Weights of a small transformer language model.
Size: 9 layers, width 192, 2 heads of 96, MLP 768 quick GELU, 7.13M parameters.
Architecture: LayerNorm before each block, rotary positions, no biases in attention or MLP, untied embeddings.
MLP neurons of a small language model. Each row is named by its layer, matrix (down: output weights) and neuron, and shows model dimensions 32-127. Each number is 128 + 32 x the weight over its row's rms, rounded and kept within 0 to 255. Numbers have three digits each.
A block is one neuron, or neurons of one layer that tend to fire together. After each block is what it responds to, as a language model described it from the Wikipedia text at the highest values.

L5.down73:146149168157140132144126146153198136113117071140158122135120166208093178136168105140124142145117197072105099102089156119170076116166118107107153099089132123157100080105097114080123154181144092110152094121098140140129130120077124101050172146127067131140159158152134097139138175141116121136
L5.down95:139058131101169070108174091097136117098081135098087172139132157169079102163107076110159124099079099128107153087127129088159130132117167147124172118140109134165108050108119133158097152155160158132119164146174170148192164088099128123148105152128164095152153098131112162137123130124156067148
L5.down168:137177131173122107123096109114124142146127108137133076141120106156177141107084130072099083114110118132146142175104177112068119113155151138122048109107137204139124111174112116141106074160152080108153166143095184105099120115134125126109133170106109147064116177078183125129113131173082080141
L5.down245:105164134116113125121097110084105148118084172157103097075171143183133135115150113155137126155115127149088095118148178234148158099120131134091123110100137160127146133170173205133159105121128125153124068158093136060094129101152081184113122107141095094083089115130135128160111143161214139115
L5.down251:141107127177135071183115116111118165154098138065078142147098087129132128109154096136151141098103144147123145112170108127107098150151118124096114103064110074107113109185085157109175108162041094128114183101136158090196143117121112141117238163119088147100173116131203142171169116141144125152
L5.down422:119158109175087130149056076196099122142130097170122067173128100159128157146102160120202130129149076115098161122155182084138141063102145095136152151175120182120111078120164122076103154130092148128169110151110157189174160131133107183161135110116127118112159107113173086129124160113107082168
L5.down476:175052102183148174123094159111099118093116093060135146068099137154132181169162150110101078167123176120108166138112113096100092150164138149112171145135187063138093135180102147149168071146126068087104148158141115173121127181165134124137142152166128108142127112127127124164150206154108126108
L5.down484:110176159121074114113105140107169114130126119129150142185092132133174087131166118059148181095129166132098178117105150110117135100077147166099146143134170192121095136109146063123112160145137175106142162096105147210127162168115128155116152114099144106157139097158152065168137122098132135129
L5.down540:141096154089126135164101158132101080111161132131143135165099076073142090164182139144186083146095113070111117174084115097151139149159149172105123131148141129098138122163115136089140125137100110064107121208113158121115109133130095109111157143190216177139094132140166154098146131134068110111
L5.down544:073136146117092136099120109129192124144111180203108069119159116179112140127128151134150111134110141129124194129153094093135154138139092113046118119127080156191108170141093171116181043144141140099106115130131170140079160169061155105105137117146095060105118101222132094167126143172115170101
L5.down559:097117135158079158099134103137150177135098089118138118145161136190131104164161114148126147104153152107123156082180107073088182071160089193096139132126129169099108090200145155110192107123112117146111166105113109084137156101078087111134140146133122092131200114146159116166137104133137216144
L5.down574:196170057090108141049128117128122109103112110119157127042077118134127135145025067185139102123125123141194170164165151127147156135137129149122138182109107116159116120161179118085137137177066148114058126116114112076142123145126131134150140110106116136134183238145136134118147119181064089131
L5.down647:141198142134120118074143112138115101119125122075072135155119147162105083104114089108139147148157142151146097127142133113079086130179101107140097132091145095157209126156179124230113164137147000093130117134154088149150151083106164095138133173154094110151121132110129145103132165156050135087
L5.down733:115125125120137118084142156087121140154113112114161116131094068147122109161142103081085122105168125111138138090103191087105083102098155097183152176147167160168166145129121118131145115211075083148158165127142084113100136098147194127096149097137193153152125163132103124137114139083153086116
L5.down751:121178121173142138160085135115093134084081129082176142060144159150159107148207107112131169097138103158113125093191116195104134198161154097127120062188117195106217133110100113163118087115126119125164098148115123100114126075127111130143147136121125157101116154110126072111108154127141087068
L5.down761:204146142134111106108111189140166119133122116074135127157069103166164172163104114111190145134101133093096092158119092102137150125147133102137082130134061129065119109147119137149184119161118078091113076094122103138143153133073089116193083124101098080127121091142077130187121099107130184143
Spaces, commas and digits inside written dates, right after a month name or day, e.g. "July 29", "June 29, 1983", "7 April 2018"; also table cell separators.

L6.down91:128111157110177157112119155141119111066098106099141104140096096154147109075142067107118144168130105048128111045106093083145144122179174141146124132133136162109137072136177159124199158175113119083067162130135149161088139118099188154120158130147127084176113156120119142118103113139091119149
L6.down233:078154115178146145135062175176139131099164157164122115122108111084123079134145130163128125157110129169179075117112106130149105090109111188140144137104154137096165168098094196215124146114149141109135116158126083088157083148111123173105124081110154087134117170148183133059081120152157135129
L6.down350:105127100115092104132084149115183122152108138100160145150155119171162146129142140199171042102105127138144125107181131107165145098077105118078140151139104163188178163177109060112074188177094056149124109107103099160172099125126083131123099071086129106145173093176079113170172133067118151148
L6.down500:112185175141149114101119169126084121121164165086145079146094155177138112157097136098148156156184136151092124087159139128106133163150103154169102112061200162164220106146106070163119089136150145121116165136112107096107123102141168077155116154159099128115128093171143177111075134090091148094
The space token just before a four-digit year in running text, after in, a month name, or a comma, such as in 1925, February 22, 2005, September 2021.

L6.down74:100142116133114102081164153155121127126161098186162105095129104128167108116172162133165141103126117135120149096153103115140145099121156157103133129107155166144133158149089140117120132220121084092097180055148092149090057103130148155111111154179113117115130151104091154135170068091121180090
L6.down512:098154129124117098145138163143092082139120159148100126109136176144127138154090120140078104104106155088148077130124105122134096124161065161073123123170138139106166085091175105146146095200138000121166179096151100124147117116146171167113117147151114130112153104176157166133086145145139122073
L6.down525:102126114107174106075108179146058105098160192175151126160091149144170155136111196081096156086167095057162133069125121095131147148111126118131080124145091106211134123162121116096119142233124097154101123093156097170099084107111082108116138116178166134143103133142134139150121103127147158078
L6.down641:106128164098085129089076161154168102139164201134090132125200096064140154128187170059110087127124186150163113131099089117156139156094153122120172180107149116117080173082138174123169074082096107168125163095184141097129116103096122155131119047083088171122137129141107122148140189151174097127
The third digit of a four-digit year, such as the 0 in 2006 or the 6 in 1863, in dates and citations.

L5.down24:125072092159163141156106138120111163106152088172139102172071187149178137171102121131134191122097094133150087115085106122157139144173114109118101099078087138087068194110078187085144091164179164114100124130094099158137125117108076108136149105123088155110160120114138188129221112132153163153
L5.down43:201151083087099167187172151118172158132070137128166093111151091157182191067096134101102111087125113109155123112124173131088138216123085124147106155186090166083108119173121159114113156149127139139124054154116127057092142097188115111078210118118091151119105206128131121143131131143097086100
L5.down48:102158101149137135152142101132050052129148174141111142097096122061114135160075143162143149163137099169152141118167111126071116105143164147110133158119102117104156083121157124115139136147093012085170103123172099188098094087139161128099089099124148137141142142175163123192095114073148117120
L5.down82:124137205162129139126137128131147136119126119170112174124106118124100101117140169076104113143128149108134143109109104145129134184086121117178124191213081161142099122170092159154141157108141129131104177080123129099150149093113124153089127134050112143108150148167157160165142174145137113128
L5.down102:113126152087109195102180141134148128084113151115100102109154102126115093172134172109108154144167095138128155146137136070065120199137146161109116139161104178177156100151186104079128117088162148132155109138161096116107149086157153135094135143138150138155098136073148128139137123138164134152
L5.down132:175119174169147139083115128207140081137168102097149112079113074107211104120172115151123113103059113132142122206098124090099152116168084075124167156168145120156094116165160125136137112137123136111092154136124125124109107100189090131141112180154141143141145101148185072131113106160164127095
L5.down289:159111126106168085179138143123166158163078129150137235113166142163122126118138118137155142138107105141154138113094144127155108123127134134117142174152138111134123093096116109192181082075126126104161107117076118114124118134127128114137102159183156074062073155090094158118099120155103120121
L5.down293:094132110141107148091135108134089114178091135138075105126168120143110215157122137106097160113145177156128148087099112133100132066118151144135077085100078104162167106101169146108084067107135078113160111168080137111089096167163068117148126140181151119113158138159090169165115121098136076106
L5.down294:149154183112119083066157143168101219173146092144117098095117083122158122087108128148130106114153152128088089096175140177192085155103145117146102136121116115129130142095138147157079163137164112084138170139106117108180119139177224131057116109125190124116186129129123130109160175178076119105
L5.down316:115088104181128119148078142191132122136143143191132089127049161212143169184133136117127106097145129142162146120137170103161149092080118119123081158086212087085091169093115112091137100141174097147106117144121122097136106163185142144136149108146145109119107136097161122124108117097185088121
L5.down396:129148161136108171154147129090087157109095140069118133166109136143105095169108145173126190130127106185152144128173137120192088105108143113168094150167174141136131108129149099095107143171157114128128150150092173091110160135142070096161110064095113093133083116134103198136155093074107155000
L5.down465:108137159081128140093087119106090094093098105139125089143166160132213139154074149160162168100094079155071054128179126117135081176188160158111160106125133150071147110221106148144111156137148083173105112108098135196158113145135102105132134063121140086112122166158073101118123166095091097084
L5.down480:110132105153089073124163160125149175084103183148143123151081161097146153116116165152131102119075121140133175087148115139166122150147108138108055129142209140109103135112145144098130101121179097145129082178113107070129129162145149139164050127101151117120099085111108109105059171156107174188
L5.down646:109192138147109067143137099116163144124148112078073164127144140155178098091041086179136159140100082176122170103117149114121104119091157136155152163132131125159168094113131113176188113124153070157135103121144169145141132143139162115124082149142097069124170190150132155160093131120128145163
L5.down678:132204130143085177128124090102112117131111155145090156088164161136149127144137129162139108133061128136063140160147119185127142169110093120030135088141169085124088168140153144127132111124100085171159115081157171125116030124167147137133130104138195129133073160105089062155165149097171144136
L5.down732:087099084218180135152165139099119108103147068090131152140132145183105097157058120094129151178153153092106135096108174133077088131163183091128073121138127151093167181140105135116176097157134058126101142092124159118154148104126148130085112137089063159143081160082096156155102129173130076093
Second or third digit of a four-digit year written one digit per token, as in 1986, 2005, 2021, after "In", "born" or dates.

L5.down9:078169137118099085095135164163095177153063070077140101124107149115209140156118189151137161123147127185122133200108091090154142099142102124155112143074157048133160081144112170119122188104157146196145123112133135080138089098065057118158118091066126163102117128132112158130116125088173150080
L5.down32:086107118137122151121117118129142135130108132125124169194092135137146112170141158155110132140158125073144164088143083091175120142094080087150106149095161103183134110097077122165135135133197140113138144099061117133136106141110107143162128077139129082158108132130134117116144140133130159083
L5.down78:159044167164075133141202121115123117171136154185131123103140125151115110098143050147138120159147082048101132145112126157187159128113118103119119142153194121169110131108163127154134109113083191070077129100121186143141139108111151163112072089152108061147141157134111162103089080116157137143
L5.down83:158099124152123103161133164171113140129091126110191131111098098099115139113087116102167164114149135115108126129112160104100113143110080064114192079093101120138093118140140083144145139168080103131148181143167098138161084085112121105181136255094091110086103083115130093119147191153072084141
L5.down85:134132115084109110156141104077172118089111089112134141151115200185156129177162147125133108067127191103068093154131152116182145120130207163050135142143160100101105173170094107108156133107087126158118114116093140124115122131069085134097130101114124155136117106160198104116076111180186161167
L5.down151:135089131141171160134102100068086093143098107142167145112128147119154116142121143118060218140123078118172133125133085168142162157128138092106113162134096127146117157107027167104161123160200107135145148126159129182079116114118072152123101152145204138161088136164132119168123151118129111150
L5.down200:184112145117123098072130045173087175194147141132189138142104141104130072131095139183208069167068102027110100089090095193095144120178104130150078153100106123132132143143120097146142168081098134147117131103117140186155082079091114112096172107135170156084179149124097158126074155078107119124
L5.down213:098100135109137148174104158159089145139160090102151129129180184063071134139109146110180107165080091158137128101119077125125118116099122178072152166175111135123140105119145144116130147143118112116149131152120105114173111157134110105150095124133163082063083068084158126108128129124087081123
L5.down327:126149163093101139142133125119072111155130081119101090128150104083124167127083112103181106153104117118167113105120139172092126117152103079131097125098105136149168043096196111106107173119160184137174174076064107100128076120048112069132084112167077119153121187154148115149130137132161105147
L5.down443:141138106168141158131109160091096140154102102098107152160141173081117193067074100140178138153111101139077150158140134138143086145088148143195188125102111072147157117137138199135133157134081171150108096093140149158157102094122160092123137160126092136163103095140083177142113146119101040098
L5.down503:075125089153178156100143141082102127139179114165101130142101122130085111136160158132174113065163146066121122126205107149055103139135161203180146162109134201088115120044079140193100088098124200137059145068147138114122133119120132149084092141121100109150151123134207121106106107153155136137
L5.down573:122091168095118123151146108158137129176137097179109091123119149130131134082080127175165112153136114094100097111111084152118135121140079135101103125146201155047127156107130145115106113150123203119093181052146124110156161156138188118180097116120123096122127114170177130109085122075093160158
L5.down580:105122110133150179102171121079168171137117058109176182150101145182092037122138132132135158151104118158150167163133120107088174145166124142091178088140138102101074181144139166137086119154118088142115145138104157135154070128117102132148147094114142128125128106174104102141119161141114118108
L5.down632:155177162110172173088136156139120073126145159052135130177125113138166126165191162131124179136130171113117133118093126060072135148064071134078116153056098162115107125117092127111179116126165055098151112187122181171150090113166110085136158079137100087140130179148115155094118154136102131149
L5.down673:176159138184145154114154085157166139075153129139126074173098144134144136141144075138150122119105139122077097137101159142162192124158110139111098167123178126089156156131074065125147130129139132146115147193103160133070149123112148095177172113132175142100156146192107076129139113111065141137
L5.down702:095128118147141167144157154167136127123141109116108090063124090080089070100077114174100148138089125149135167071166139125120099061124198120104156163131187059127092096122145167162125188158118172090085100123124176146118148102120171110163147102094118148154086143107119157104159201148135150150
Later words or word pieces inside multi-word capitalized names of songs, books, shows, and organizations, e.g. Men, Time, Front.

L4.down229:117161177089085143122193129124094051116083141142105138139120141077144139054067103057137075114121126078116131179115161089150116105127147113094159131143122126159123146118124168118146135155112136125088144144129155151112140100186118141101149102132151137231219110184161147103091111062087141124
Fires on the space or leading digits of a year after "In", "in", or a month name, such as In 1863, in 1962, In December 2023.

L4.down577:102109131107169166068134137102098132099118132155141140164131112094104133157145138146175142131129119126175139104162142132127140131155156159151146105130121078140104155140113119089176174149170190117132135166151149150115064156174107078075160023088133136141154088122129124090101088083145166118
The first token of a year written after a day and month: the space or leading digit, as in 22 October 1745, September 6, 1983, born 1942.

L6.down323:074140110070153093142148146114145082142143148135094110155159114123178141088117105184152079103132099120122093164144116126144062153146152113128163122178135163111146147113138173121212142219075140087094186094125100147161103140170162106111128159109171158151183098130166111092063140179134128124
L6.down398:152134117135108109065139096076154122152132140117131137213080139142123133159116136160130139134120183110102134100154115152173143110112088127157094143079176133157101098137074134167128118101184200167167171155131109100141086115123085145177138090127092097128114106151097152132143140115131129147
L6.down469:190103096145191138141131150088145143167141129106167148108175115118143126058110096091114099177122152172161107160110127115098113084096178142153134104127118124116168104133084160149114133071095102123126141087080105150172138083080145150104145122069108166118141139105091165136170120094160094094
L6.down598:160119109157154088131146115095100135149145130082153085163144119155111148101111164153100127115094161124117068157094129140165142135168088139121105135116125117143143150136094092125150163091179169141121080138077137187139165048162064146132148170149132098160114115137070087139136125095126127129
Tokens in the middle of multi-word titles and proper names, mostly song, film and book titles, e.g. Love You, Face to Face, My Family.

L4.down413:091135148128101189127146138162142120154106120136091161164083111105120119124112130135137141109114135213156126139107158102143087124101106109097112138105156117086159068142128121096129138074186254099172102087145100117143114133079136093104105101094132137111097121098077122149141069205148169074
Function words and word pieces inside capitalized titles and names of songs, albums, shows or people, such as Break The Rules, Once Upon a Time, and Her in Herzog.